Weights of a small GPT-style language model, trained from scratch on English Wikipedia.
Size: 20 layers, width 320, 4 heads of 64, MLP 1280 squared ReLU, vocabulary 2048.
Training: a variant of Adam for these matrices, 1370M tokens, 5227 steps.
MLP neurons of a small language model. Each row is named by its layer, matrix (up: input weights; down: output weights) and neuron, and shows model dimensions 64-159. Each number is 128 + 24 x the weight over its row's rms, rounded and kept within 0 to 255.
After each neuron's rows, "fires on" lists the tokens most often at its 100 highest values on Wikipedia text that the model never trained on; "fires before" lists the tokens most often just after its 100 highest values on Wikipedia text that the model never trained on.

L9.up98 [200 166 116  93 161 178  68 153 119 129 124 168 132 130 151  94 134 187 103 121 122 159 100 146 128 126  75 146 151 140 124 116 112  98 135 127 129 108 131 106 136 117 138 127 111 115 114 118 106 138 109  99 135 143 124 140 130 103 100 130 139 137 128 141 129 133 115 130 105 118 115 123 159 141 125  87 144 113 170 103 103 123 188  88 129 157 150 110 141  88 157 103 161 179 121 121]
L9.down98 [113 139 102 114 119 126 121 101 106 146 154 116  92 129 116 124 149 127  94 151 157 150 114 104 111 131 174  98 145 120 114  98 108 107 151 142  92 166 133 122  97 127 163 140 130 139 143 113 129 122 145 112 135 102 143 108 129 115 164 119 126 156 130 137 126  82 137 102 120 118 132 136 132 142 112  88 134 111 152 101 154 113 166 124 179 183  90 126 186 151 133 164 121 193 115  77]
fires on: "ation", "istory", " career", "ootball", "areer", "ography"
fires before: "==", " ==", "er,", " of", " |"

L11.up100 [126 125 115 124 125 154 134 104 106  92 157 144 150 116 154  97 150 120 152 126 157 141 134 151 144  98 121 128 123 124 157 112 111 147  98 139 100 129 131 153 122 168 102 137 121 151 119 146 126 111 119 167 123 108 166 136 116  98 125  98 157 131 132 131 119 130 128 153 133 162 153 106 141  84  95 103 146 183 119 123 164 118 127 105 129  83 149 112 142 110 154 144 162 148  90 166]
L11.down100 [143 133 154 137 115 122 142 114 153 103 157 126 140 190 133 154 110  95 134 152  66 138 149 159 141 107 124 163 139 151 108 133 113 122 166 163 107 122 113 136 178  95 107 105 131 131 123  71 106 190 147  93 130 130 113 145 110  65  75 102 128 149 129 125 142 149 141 121 128 134 116 163 111 128 158 148 173  83 116 126 155 119  98 171 123  90 152 161  80 142  95  98 149 149 119 140]
fires on: " an", "y", " |", " An", "ly"
fires before: "im", " ", "ric", "mp", "g", "n"

L7.up1169 [130 106 129 133 128 122 147 159 126 120  99 139 130 112 114  65 127 112 158 141 157 151 120 118 116 139 125 114 149 124 141 111 117 104  88 156 136  87  77 124  74 158  85 130 131 142 151 123 186 142 150 140 137 135 165 177 116 115 113 144 169 143  86 108 102  73  98 126 125 136 125  76 145 158 118  84 143 151 122 118 145 149  90 107 143 163 152 123 109 131 133 122 133 127 101 132]
L7.down1169 [124 102 152 161 103 119 109 156 152 100 132 121 127 115 123 125  99 117 153 123 128 149 125 123 141 124 128  95 153 138 120 143 105 170 165 138 129 106  84 120 140 168 129 137 109  96 132 139 162 128 139  96 151 172 110 152 126 125 131  91 161 203  94 116 135 136 117 164 142 100 134 109 164 107 138  74 189 137 136 106 125 127 107 152 115 139 139 106 144 145 138 128  94 116 119 131]
fires on: " Y", " y", "Y"
fires before: "oung", "ou", "outh", "in", "our", "ear"

L9.up987 [157 119  98 132 129 137  93  91 106 175 117 133 144  97 122 166 135 101  92 160 121 150 104 119 109 152 133 151 136  96 178 137 125 128 129 117 121 143 102 187 113 129  80  94 133 130 118 138 134 163 144 111 116 117 124 145 163 174 110 197 147 101 119 130 120 117 212 111  94 162 127 115 120 106 161 125 135 186 106 122 137 119 128 118 141 141 153 154 146 129 137  98 171 142 121 106]
L9.down987 [128  94 113 159 119 156 147 127  80 123 127 162 108 134  87 115 117 120 119  94  50 142 100 124 118 111 134 101 111 139 111 204 144 110 145 151  97 116 148 114 144 120 136 136 152 137 140 107 120 129 104 144 152 143 130 110 130  94  98 154 109 141 147 134 102 129 126 116 147 119 114 143 181 123 147 125 186 120 129  96  57 123 112 136 131 139  71 146 102 106 126 162 135 159 104  91]
fires on: "."
fires before: "\n", " He", " The", " It", " In"

L7.up489 [134 123 159  81 161 137 117 115 165 161 136 147  90  83 169 119 117 165  93 103 133 139 134 169 141 140 108 140 120 113  98 118 138 105 125 145 100 137 112 180 124 151 112  88 124 133 138 118  94 130 116 155 173 139 133 139  97 100 105 133 162 105 154 125 138 158  72 133 127 175 131 150 130  89 151 112 119 125 146 148 115 166 103  83  95 122 129 136 170 133 133 142 123 127  97 146]
L7.down489 [159 121 139 114 154 162 103 111 132 105 145 168 164  98 100 148 146 122 103 113 146 143 144 136 156  84 165 134 111 135 122 160 105 121 142 156 130 128 162 133 122 121 143  99 134 102 152  90 116 148 134 169 110 131 138 124  97 157 100  96 146  96 118 119 114 116 105 106 147 127  94  95 112 124 118  74 126 122 135 182 123 151 107 115 119 144 108 150 107 164 118 122 121 106 127 141]
fires on: "\n ", "6", "0", "\n", "-1", "|"
fires before: " L", " -", " ", " |", " Ro", "-"

L7.up485 [136 117 143 134 167 111 150 154 113 158 126  91  92  96 142 148 151 108 124  94 132 162 148 147  97 110 117 155 127 135 166 124 149 104 145 127 103 119 148 119 115 127  80 118 102 130  70 120  82 107  84 169 118 111 138 103 127 115 103 169 150 117 122 154  95  93 148 149 139 164 112 114 111 131 125 152 122 151 144 140 157 143 142 108 108 160 122 157 144 128  97 160 116 126 116  85]
L7.down485 [145 134 124 183 122 132 117 144 133 114 146 131 107 114 113  88 141 100 100 132  60 144 150 105  89 114 123 144 143 132 116 145 132 117 111  96 104  96 103 146 139 100 105 122 156 118 102 109 143 133 121  94 120 124 129 119 117 147 127 142 142  99 140  85 114  98 110  95 118 133  76 145 153 136 158 148 150 118 103 126 151 118 138 108 135 148 130 134  91 214 130 152 136 142 136 116]
fires on: "==", ".", " \"", "s==", "s."
fires before: "\n", " M", " The"

L7.up633 [161 143 137 104 130 136  81 116 165 148 132 102 167 123 140 137 141  92 105 121 108 142  95 184 105 175  91 122 141  98 157 132 119 111 155 126 161  93 105 103 153 185 120  99 108 119 136 151  93 112 113 144 152 116 180 151 110  90 114 148 126 110  98 114 123 126 116 142 154 137 137 149 138 152 163 109  98 138  99 132 142 115 136 139 164 152 124 100 109 153 170 107 149 148 105  99]
L7.down633 [103 103 150 108 116 128  96  91 104 152 114 113 150 128 127 146 100 127 111 116 134 147 151 134  99 166 127 136 150 118 118 110 116 122 114 132 144 125  88 112 154 163 162 113 109 113 132 141 112  87 161 124 126 107 123 168 126 132 190 138 105 163 126 157 159  92 155 122 127 108 136 136 148 156 137 132 135 117 118 155 159 158 112 135 118  92  82 118 101 153 140 123 133 133 152 136]
fires on: " lead", " play", "id", "ep", " charact"
fires before: "ing", "ers", "er", "s", "ed", "h"

L7.up88 [126 136 154 111 138  91 108 135 136 120 125 108 145 118 147 143 151 113 137 107 111 165 125 136 129  98 109 151 139  86 149 110 155  57 132 127 111 116  92 164 123 109  94 106 118 126 151 142 123 156 110 129 127 120 116 118 162 145 159 132 144  93  96 122 101 128 129 128 109 160 140 114 130 116 190 128 123 163  78 129 171 101 139  95 146 109 155 134 156 151 118  95 142 157 105 135]
L7.down88 [127 119 111 122 129 154 148  96  93  99 150 148 102 105  99 139  63  71 125 127  69 125 127 121 101 134 116 118 138 118 133 166 128 150 121 142  95 121  91 110 126 103 143 136 120 159 105 115 132 110 115 154 133 111  77 118 120 134 110 126 140 114 149 122 117 116 126 145 119 127 117 113 142 120 110 142 172 100 128 153 107 147 156 137 146 157 130 104 108 161 128 146 138 154 121  86]
fires on: ".", "s.", ").", "\"."
fires before: "\n", " The", " In"

L7.up650 [145 111 149 106 140 136  96 114  93 109 173 164 147  94 122 109 140 153 171 163 178 165 150 157  77 128 116 113 103 132 163 134 112  91 119 163 118 165 105 181 130 107 105 117 137 130 133  90 156 141 119 114 116 123 186 132 121 133 105 105 128 124 158 132 100  98 127 120 104 153 115  69 135 104 135 124  93 132 132 157  84 107 109 121  85 118 147 172 114 130 151 109 145 107 137 139]
L7.down650 [125 114 111 125 131 164  94  99  92  93 192 131 135 106 155 169  97 109 129 115 118 151 172 136 118 112 131 110 102 106 129 127 133 129 163 149 147 193 107 151 119 103 173 124 128 131 166 119 128 117 146 117 130 158 147 152  93 125 137 112 100 114 137  96 133 134 118 166 120 133 104 128  92 125 120 110 137 137 111 148  97 121 114  93 104 140 166 166 147 117 160  91 123 122 144 106]
fires on: "\n ", " Time", "===", " ===", "\n"
fires before: " -", "\n", " ", " L", " Ro"

L7.up780 [130 119 184  94 143 107 158  98 106 135  76 130 133  96 118 132 121 163 162 114 140 143 145 139 108 153 126 142 141 102 130  77 150 100 115 113 131 143 154 153 133 133  99 132 102 108 116 121  67 145 124 121 122 142 121  86 146 125 160 167 160 121  98 145  98 143 183 140  86 191 148 121 104 138 108 105 121 114 124 181 133 111 130 105 132 130 146 147 132  99 180 123 126 117  95 127]
L7.down780 [106 117 121 105 107 141 171  79 115  95 128 101 140  91 143 166 109 131 123  99 122 113 118 107 129 114 127 138 147 125 148 148 107 150 114 101 125 152 125 153 161 146 133 138 141 118 146 153 152 106 152 118 110 165 131 100 102 156 105 117 146  98 120  93 121 167 154  81 113 110 129 113 151 147 116 165 148 109 157 190 130 142 150 146 106 119 124 103 133 117 136 158 125 142 146 144]
fires on: " |"
fires before: "\n", " ", " 1"

L3.up1058 [174 113 163  92 131 153 125 106 135 110 134 127  96 115 117  96 161 166 164 166 119 148 120 158  83 144 135 124 148 100 133  78  84 132 119 127 165 137 124 147 124 138 106 133 101 133 116 115 146 112 176 152 153 154 145 106 138 157 103 127 139 117 116 156 137 116 140 157 102 157 153 112 149 121 159 114 119 147 110 146 138 133 120  98 123 110 133 165 120 129 129 143 133 150  98 127]
L3.down1058 [154 107 162 135 178  91 101 132 130 115 103 118  97 121 151 122 123 130 147 132 109 137 146 114 135 107 175 141 139 140 126 132 140 118 112 103 146 148 125 120 158 101  94  87 149  94 150 107 116 158 134 160 118  87 127  86 165 113 104 155 145 160 103 136 127 147 149 120 138 150  94  72 107 120 101 162 111 128 111 143  94 138  93 143 135 115 132 134 125 129 197 123 109 159 104 138]
fires on: " |"
fires before: "\n", " ", " T", " 3", " \""

L7.up75 [119 123 118 133 114 147 110 159 136 126 174 153 111 111 132 141 131 133  79 149 126  79 133 122 170 159 110 101 146  77 130 150 119 100 145  81 140 137 137 112 136 119 129  91 123 121 117 139 103 171 125 117 110  97 189 103 114 157 106 141 138 110 128 139 106 114 105 115 118 141 138 178 139 137 140 156 128 154 123 128 118 110 175 113 111 130 157 109 179 130 125 115 180 157 113 119]
L7.down75 [132 100 113 133 109 170 114 112 105  95 140 174 115 105  75 130 123  84 153 118  67 115 115 105  88 164 138 139 135 137 153 192 128 124 147 131 123 135 124 104 131 124 117 154 125 127 131 127 134 145 134 136 119 121 132 121  80 112 129 106 128 111 134 132  94 107 106 113 142 119 137 104 131  90 118 136 170 124  94 142  96 145 163 137 155 164 129 109  86 147 160 152 135 163 122 142]
fires on: ".", ":", "s.", "ed."
fires before: "\n", " The", " D", " M"

L11.up0 [129 122 125 128 192  79 120 166  91 121 116 145 139 152 140  93 156 123 101 129 111 113 122  93 129 134 117  97 102  96 124 143 110 120 129 141 154 151 113 100 137 148 155 103 136 102  99 135 127 164 115 162 163  82 119 126 167 146  85 128  97 100 136 155 160 143 107 113 137 150 106 132 149 124 202 110 113 150  94 150  68 136 114  83 110 112 183 148 131 110 145 115 148 134 118 144]
L11.down0 [107 118 192 152 155 108 167 131 115 143 118 125 121 109 147  84 153 121 112 121 118 119 143 158  67 119 118 145 145 116 116 134 160 108 100 103  81 177  89 119 133 105 149 149 128 122 141 131 157 105 145 111 116 175  87 113 126 121 140 132 155 121 130 148 111 124 157 112 167 127  92 154 103 161 134 124  99  85 126 123 101 106 119 118 133 124 125 148 113 124 102 118 118 121 138  90]
fires on: " of", " to", " on", "z"
fires before: " the", "er", " be"

L14.up238 [133 108 138 118 163 124 136 160  95 127  92 148 104 110 143  93 108 185 144 147 123 118 105 111  67 158 115 102 103 119 102  77 165 105 123 155  81 117  71 113 108 101 131 150 171 144 117 142 117 130 149 134 121 149 116  70 141 124 140 114 123  82  61 166 112 136 144 179 176 114  85 132 147 113 134 115  75 104 161 166 143 167 115  84 118 115 122 135 147 138 124 164 150 137  87 168]
L14.down238 [113 177 173  77 177 117 134 133 109  91 117 123 140 109 151 138 158 120 119  92 128 122 128 108 117 135 168 149 154 157 108 121  92 129 118 102 145 141 105 146 153 161 119 134 119 126 135 107 130 130 124  97 113 133 119  87 149 138 131 105 159 133 146 146 167 140 140  92 143 106 132  95 161 149 127 147 135 146 127 170 130  92 125  90  97  78 161 130  58 141  82 130 112 141  97 144]
fires on: " |"
fires before: " |", " \"", " 4", " 3", " USA", " Aug"

L7.up806 [115 136 149 111 133 146  93 127  97 176 108 118 132  86 116 125 159 140 111 118 135 143 135 151 141 123 158 172  82 160  98 113 143 147 118 122 123 136 194 150 114 135 147 130 157  99  98 136 127 119  87 186 112 127 140 153 138 118 137 163  92 107 107 143 134  97 135 135 103 114 171  71 133 136 154 130  99 129 147 126  74  93 152 138 117 146 117 145 103  96 118 179 116 129 131 106]
L7.down806 [126 108 158  93 120 161  98  95  88 148 116 129 141  65  91 109 116 174 114 123  99 107 149 148 143 151 141 183 135 158 125 145  92 129 109 128 155 167  91 145 138  79 156  98 123  88 146 106 125 146 127 120 128 148 124 109 112 109  82 153 124 127 154  87 136 136  96 111 126 133  82 132 126 126 107  78 117 126 131 122 139 134 146 131 104 139 155 124 132 138 147 103 103 126 130 101]
fires on: "\""
fires before: " |", " (", "\n", " Re"

L3.up123 [165 142 141 110 151 145 139 111 179 140 132 153  82 141 133 110 180 118 117 143 142 144  92 145 136  93 142  96 162 109 128  98 159 138 165 108 140 141 134  97 136 180 126 115 133 131 135 143 121 105 140 112 124  53 136 133 100 119  72 103 151  99 108 115 102 165 173 125 156  95 126 114 120  86 120 132 149 126 118 127 129 119 133  93 150 135 123 112  92 141 122  85 113 170  99  97]
L3.down123 [144 128 123 118 101 174 109 146 153 102 124 120  68 175 121 118 148  72 116 134 137 128 136 112 100 145 143 122 119 149 109 106 115 121 110 143  91 118  86 107 137 128 119 141 146  94 176 111 155  95 158 102  98 136 133 112 124 137 118 137 144 135 116 124 106 145 160  93 120 138 123 177 126 156 135 130 188 132 102 129 169 140 135 122 108  87 105 102 156 130  99 118 105 179 151 135]
fires on: " writ", "rit", " produc", "R", "T"
fires before: "er", "ers", "ing", "ten", "ed", "e"

L14.up1143 [183 125 187 127 120 110  99 130 119 141 147 103  83 101 141 127 151 178 156 132 126 132 148 140 140 141 105 136 144 141  95 107 137 112  92 144  80 175 131 137 128 141 140 144 101 158  86 122 159 134 117 151 129 156 161 122 123  96 113 134 130 113 114 141 135 130 146 173 115 158 118  88 166  91 118 120 147 168 134 121  89 127 110 128 119 128 152 130 120 129 126 148 127 126 125 125]
L14.down1143 [127 168 130 132 141 141 108 114 147 133 151 119 168 116  69 146 168 165 123 169  95 121 140 136 105 164 139 126 128 177 107 135 127 120 120 149 140 145 159 153 137 126 125 161 131 122 170  68 122 124 129 150 139 144 163 136 129 101 115 151 104 112 142 144 101 151 115 159 103 154 102 105 146 113 129 140  92 156 123  85 127 134 145 141 129 138 142 141  77  99 145 138 144 132  85  93]
fires on: "0", "50", "land"
fires before: "s", "s.", " |", "–", "s,", "th"

L14.up1279 [129  98  97 139 147 148 119 107 131 128 144 105 113 115 137 108 155 138 146 140 120 121  97  93 134 155 171 137 135 171 139 103 134 164 113 133 106  93 116 167 116 133 131 163 118 125 127 128 163 153 116 122 115 149 168  97 121 127 145 142 144 138 134 113 128 127 110 156 142 177 146 134 127 104 103 152 135 127 123 120 132 105 118 148  99 111 143 123 138  81 188 140 152 142 102 144]
L14.down1279 [131  67 121 116 116 115 171 149 147  88 173 119 138 144 128 122 112 163 147 103 146 149 116 108 141  97  99 123 192 135 123 188 136 115 156 142 163 110 119 140  95 152 157 114 127 124 132 103 148 141 147 112 171 152 131 150 132 115 140 141 136 159 145 107 159 148 120 147 128 171 142 125 147 114 105 141 173 140  85 120 150 137  93 102 107 103 108 159 192 168 166 114 107 131  92 157]
fires on: " y", "y", " Y", "Y"
fires before: "ou", "ear", "outh", "oung", "u", "our"

L3.up90 [150 140 131  92 153 143 139 106  97 133 139 135 124 139 116  97 151 109 134 153 123 137 128 157 137 165 128 123 137 151 105 130  88  75 127 159 102 144 130  93 102 128 159 132 118 126 113 136 120 177 120 152 160 137 154 122 145 109  99 123 132 132 152 164  82 150 167 116 150 133 111 127 146 116 124 135 113 142  72 116  97 115 138 160 116  86 143 140 160 136 131 139 153 118 140 120]
L3.down90 [129 112 123 108 122 142 159 127  96 145  95 182 156 125 114 164 135 147 123 106 153 104 145 136 122 148 126 131 147 126 116 148 106 122 137 162 177 120 141 107 144 155 108 125 150 122 136 144 167 110 169 143  97 146 138 147 124 119 125 117 157  98 109 103 113 100 136 110 136 147  99  96 168 128 103 133 114 135 113 120 127 108 128 114 154 147 128 118 113 121 125 161 116  96 131  77]
fires on: "0", "y", "ry", "ts", "ey", "ood"
fires before: "s", ".", "s.", ",", "s,"

L11.up147 [156 139 129 130 150 118 134 106 146  95 100 125 112 150 181 117 148 147 157 129 153 110 126 116 131 140 166 128 101  95 116 102 153  94 141 160 113 169 162 110 117 167 132 124 101 122 110 166 138 150 129 121 121 124 124 110 159 124  99 120 176 115  92 153 140 164 105 131 172 137 118 132 179 127 122 104 116 123 118 123 166 165 129  94 166 131 175  82 174 115 121 147 129 116 114 136]
L11.down147 [126  89 193 141 162 101 111 125 107 142 111 116 139 150 147 126 117 122 119 126 127 105 125 128 118 148 130 143 145 115 116 139  85  93  97 122 162 124 100 137 121 145 122 104 131 121 118  86 131 147 131 150 155 109 105 101 101 117 145 120 126 134 195 113 143  46 162 105 110 129 147 123 165 133 107 118 162 107 161 151 136  82 135  86 147 112 130 126 109 127 110  96 161 135 112 106]
fires on: " of", " compet", " join", " in"
fires before: " the", "ed"

L7.up143 [158 123 114 121 102 130 133 141 109 127 129 150 133 116  91 136 150 126 138 114 174 177  98 137 110 109  93 157  89 109 137  72 132 162 111  91 109 110 123 160 139 112  72 127 154 161 111 131 151  99 123 158 132 103 148 133 153 120 118 175 149 100 118 112  85 110 125  97  99 134 148  97 133 107 129 139 122 160  99 176 112  97 142 121 147 126  97 138 103 126 124 163 128  77 127 135]
L7.down143 [174 130 162 150 118 116 110 121 149  86 139 140 128  77 136 119 128 180 105  85  89 128 181 118 123 142 117 136 149 153 136 139  81 129 121 127 116 141 125 172 128 100 144 122 166 119 125  77 152 130 154 126  83 188 103 154 112 122 160 101 131 132 110 109 171 125  94 106 136 122  85 146  82 126 104 164 129 129  94 129 142 134 146 101 167 142 130 171 137 142 153 120 140 171 153 100]
fires on: "===", "==", "====", "al"
fires before: "\n", " |"

L7.up790 [141 130 158 111 121  98 104 123 106 116 136 151 135  86 123 142 116 146  75 134 149 109 121 150  99  84 104 136 119 127 103 147 127 137 106  81 106 147 102 149 126 115 140  99 119 177  92 125 140 145 113 155 127 113 146 133 132 144 128 161 122  87 116 123 130 128 159 145 134 142 179  94 143  91 144 171 133 115 160 142 128 143 182 155 142 133 150 115 110 139  94 150 128 169 122 110]
L7.down790 [154  68 120 113 101 115 126 130 130 118 167 143 128 102  98 133 119  97 115 124  93  90 134 123 114 135 103 169 154 103 159 145 106 129 112  82 184 175 131 119 136 132 139 149 137 126 128 136 121 103 140 104 146 134 128 167  98 130 150 118 105 126 150 106 162  92 136  97 128 146 136 130 120 112 118 125 146 122 115 119 146 136 116 113 138 116 121 160 157 131 129 127  77 177 144 114]
fires on: " ==", "==", "s==", " ==="
fires before: "\n"

L7.up316 [131 131 125 129 106  95 113 147 137 130 151 159 118 121 142 111 132  96 114 170 120 112 129 136 133 134 147 152 128 180 166 142 134 134  90 119  87 113  86 177 127 114 137 106 161 120 134 118 107 134 134  73 135 130 158 126 153 122 125 117 123 107 129 129  68 136 118 148  82 153 125  85 116 118 122 134 128 157  94 124 128 138 137 107 129 128 150 105 126 118 118  97 148 171 163 170]
L7.down316 [148 123 125 148 140 130 135 125  98 132 101 122 108  99  87 146 102  88 141 159  74 135 132  78  79 132 127 117 123 126 157 198 130 111 134 133 115 166 116 102 144 100 116 148 119 153 132 127 103 151 124 137 131 119 136 149  96 102 139 110 141  87 134 127 144 106 120 102 148 120 108 104 125  96  92 117 131 101 142 145 123 143 118 140 151 169 137 118  78 141 136 137 117 165 136 131]
fires on: ".", "s.", ").", "es."
fires before: "\n", " The", " In", " It"

L14.up784 [118 122 141 124 167 125 125 119 142 153 131 127 141  94 135  98 127 137  97 165 129 167 110 109 119 131 117 157 146 123 145 148 174 145  99 126 116 181 110 147 106 163 123  83 142 159 123 115 142 146 123  82 117 114 127 116 115  88 125 132 154 128 142 119 118 116 106 153  72 125 118 118 123 106 134 138 114 204  97 149 126 137 149  98 133 139 130 159 157 132 160 164 159 109  91 122]
L14.down784 [142 110 133 121 107 148 144 110 127 110 128 138 143  80  85 115 107 109 144  93 124 130 122 128 110 110 115 107 145 174 135 167 159 125 176  92 106 140 145 141 141  97 143 132  87 116 135 105  92 138 149 127 128 162  62 105 145 129 137  86 112 118 101 107 117 104 129  97 126 102 147 155 146 101 143 147 158 117 132 129 109 138 122 149 122 187  84 138  95 145 115 129  96 145 111 115]
fires on: ".", ","
fires before: "\n", " The", " He", " It", " In"

L7.up469 [ 97 141 170 115 129 162 121 117 137 135 132 119 123  87 121 143 131 134 132 151 203 138  91 108 101 113 119 174 138 104 120 100 125 160  90 144 110 143 127 156 141 139 115  89 128 158 101 116 160 110 137 125 102 152 128 131 153 114 105 153 141  58  80 150  90 101 153  94  77 119 206 102 140 102 157 126 131 131 156 145 150 133 118 163 135 145 129 167 103 113 112 153 134 117 152  93]
L7.down469 [121 134 168  58 114 132 109 102 123 119 106 133 131  58 122 119  91 162 131 154 111 118 154 121 113 134  93 187 130 116 147  93  80 126 144 142 142 105 147 128 131 101 148 101 154 137 121 112 126 123 184 130 135 182 141 149  97 162 130 122 114 143 126 126 149 136 133 132 142 109 156 160 122  94 133 132 120 113 133 158  94 144 124 148 185 113 134 175 149 143 159 144  86 155 122 102]
fires on: "===", " ===", "==", " ==", "===="
fires before: "\n"

L3.up844 [118 137 139 123 153  79 130 150 114 167  99  99 115 147 115 166 118 125 163 176 168 156 140 150  97 122 139 102 151 151 170 105 109  95 123 109 138 135 108 174 121 134 142 135 152 153 127 109 119  85 112  83 169 147 129  84 109  81 139 154 174 129 127 135 114 121 113 119  87 132  85 111 137 118 151  84 112 154 114 124 157 149 105  92 117 109 114 115 132 134 143 140 188 138  59  98]
L3.down844 [ 96 135 102 118 151 137 173 137 107 149 116 121 118 140 112 167 150 117 127 146  94 125 117 131  87 141 131 146 145 127 141 121 126 124 122 100  79 166 133 104 152 154 117 157  78 153 126 134 118 140 176 118 139 148  98 131 160 124 114 123 131 100 160 130 135 138 117 107 163 119  92 111 134 139 139 152 127 137 159 151  95 131 121  97 135 129  81 106 123 174 135 140  99 177  89 131]
fires on: "\n"
fires before: "\n", "The", "-", "In", "==="

L7.up361 [113 119 139 114 139 104  97 183 127 126 148 149 114 131 124  73 133 122 141 169 126  95 123 134 104 116  99 147 126 141 165  96 115  98 148 125 103 135 139 142 113 123 111  93  88 143 134 133  89 147 112 108 136 115 172 115 139 117 108 169 183  84 119 146 148 130  91 127  67 145 129  98 135 122 128 136 113 146  87 126 160  97 165  87 118 142 151 127 144 140 153  67 177 146 144 100]
L7.down361 [ 99 102  91 117 148 137 119 129 142 118 136 178 123 119  94  85 108 110 105 142  90 133 112 115 128 121 165 129 143 174 141 179 142 125 133 109 142 130 107 106 140 113 113 142 148 104 106 109 110 124 127 118 149 107 105 156 112 118 125 153 130 132 142  91 122 118 113 138 147 127 118 173 142 123 127 113 142 125 123 166  98 126 112  97 160 158 120 129 142 144 127 132 118 143 123 115]
fires on: ".", "s.", ").", "\".", "1."
fires before: "\n", " He", " In", " The", " F", " She"

L9.up5 [105 141 139  83  90 136 105 100 115 122 138 138 104 128 129 114 153 140 170 131 142 127  68 159 144 110 160 144  99  98 142 133 133 135 161 138 125 136  97 107 115 142 129 148  97 128 116 134  93 133 124  81 146 148 135 103 144  90 114 138 159 117 111 161 115 121 118 175  97 132 150 121  97 146 145 163 152 134 171 123  77 129  77 122 129 150 179 132 143  92 103 140 166 145 130 140]
L9.down5 [140 155 121 124 100 132 118  87 130  88 144 155 131 120 144 152 123  69 116 157 124 113 123 131 158  98 145 115 125  98 117 113 116 135 133 103  96 106 140 159 131 185 154 148 137 108 141 136 142 105 124 113 117 175 131 151 117 127 186 155  84 125  76 119  99 155  90 139  96  83 135 137 144 127 134 107 123 161 169 113 144 123 123 111 185 138 115 170 163 119 111 116 150 123 103  99]
fires on: "istory", " career", "areer", "ography", "i"
fires before: "==", " ==", "ography", "ation", "ly"

L9.up1207 [144  94 147 127 118 120 137 110 126 165 114 129  81 137 179  86 128 110 111 138 170 136 140 158 144 148 142 161 144 146 129 100 107  88 129 165 196 110 141 115 146 150 153 134 139 133 109  84 139 122 103 130 130 109 116 108 107 125 134 108 124 103  94 142 123 131 135  85 114 116 147 123  90 152 146 128 103 130 125 134 142 154 119 109 153 137 104 103 124 114 133 130 153 131 103 123]
L9.down1207 [121 112 146 139  85 134 103 101 167 173 148 124 123 189 127 141 110 133 147 173 133 129 147 121 102 130 100 112 123 132 156  84 130 130 156  93 120 116 126 158 126 136 136 143 168 105 155 117 144  88  80 143 116 130  98 158 115  97 201  67 146 119 154 154 138 100 112 113 126  82 112 162 112 153 110 122 103 141 156 132 108  91 132 132 132 114 106 106 118  82 121  98 122 137 167  84]
fires on: "unn", "ip", " com", " produc", " own", "B"
fires before: "ing", "er", "ed", "ers", "ment", "y"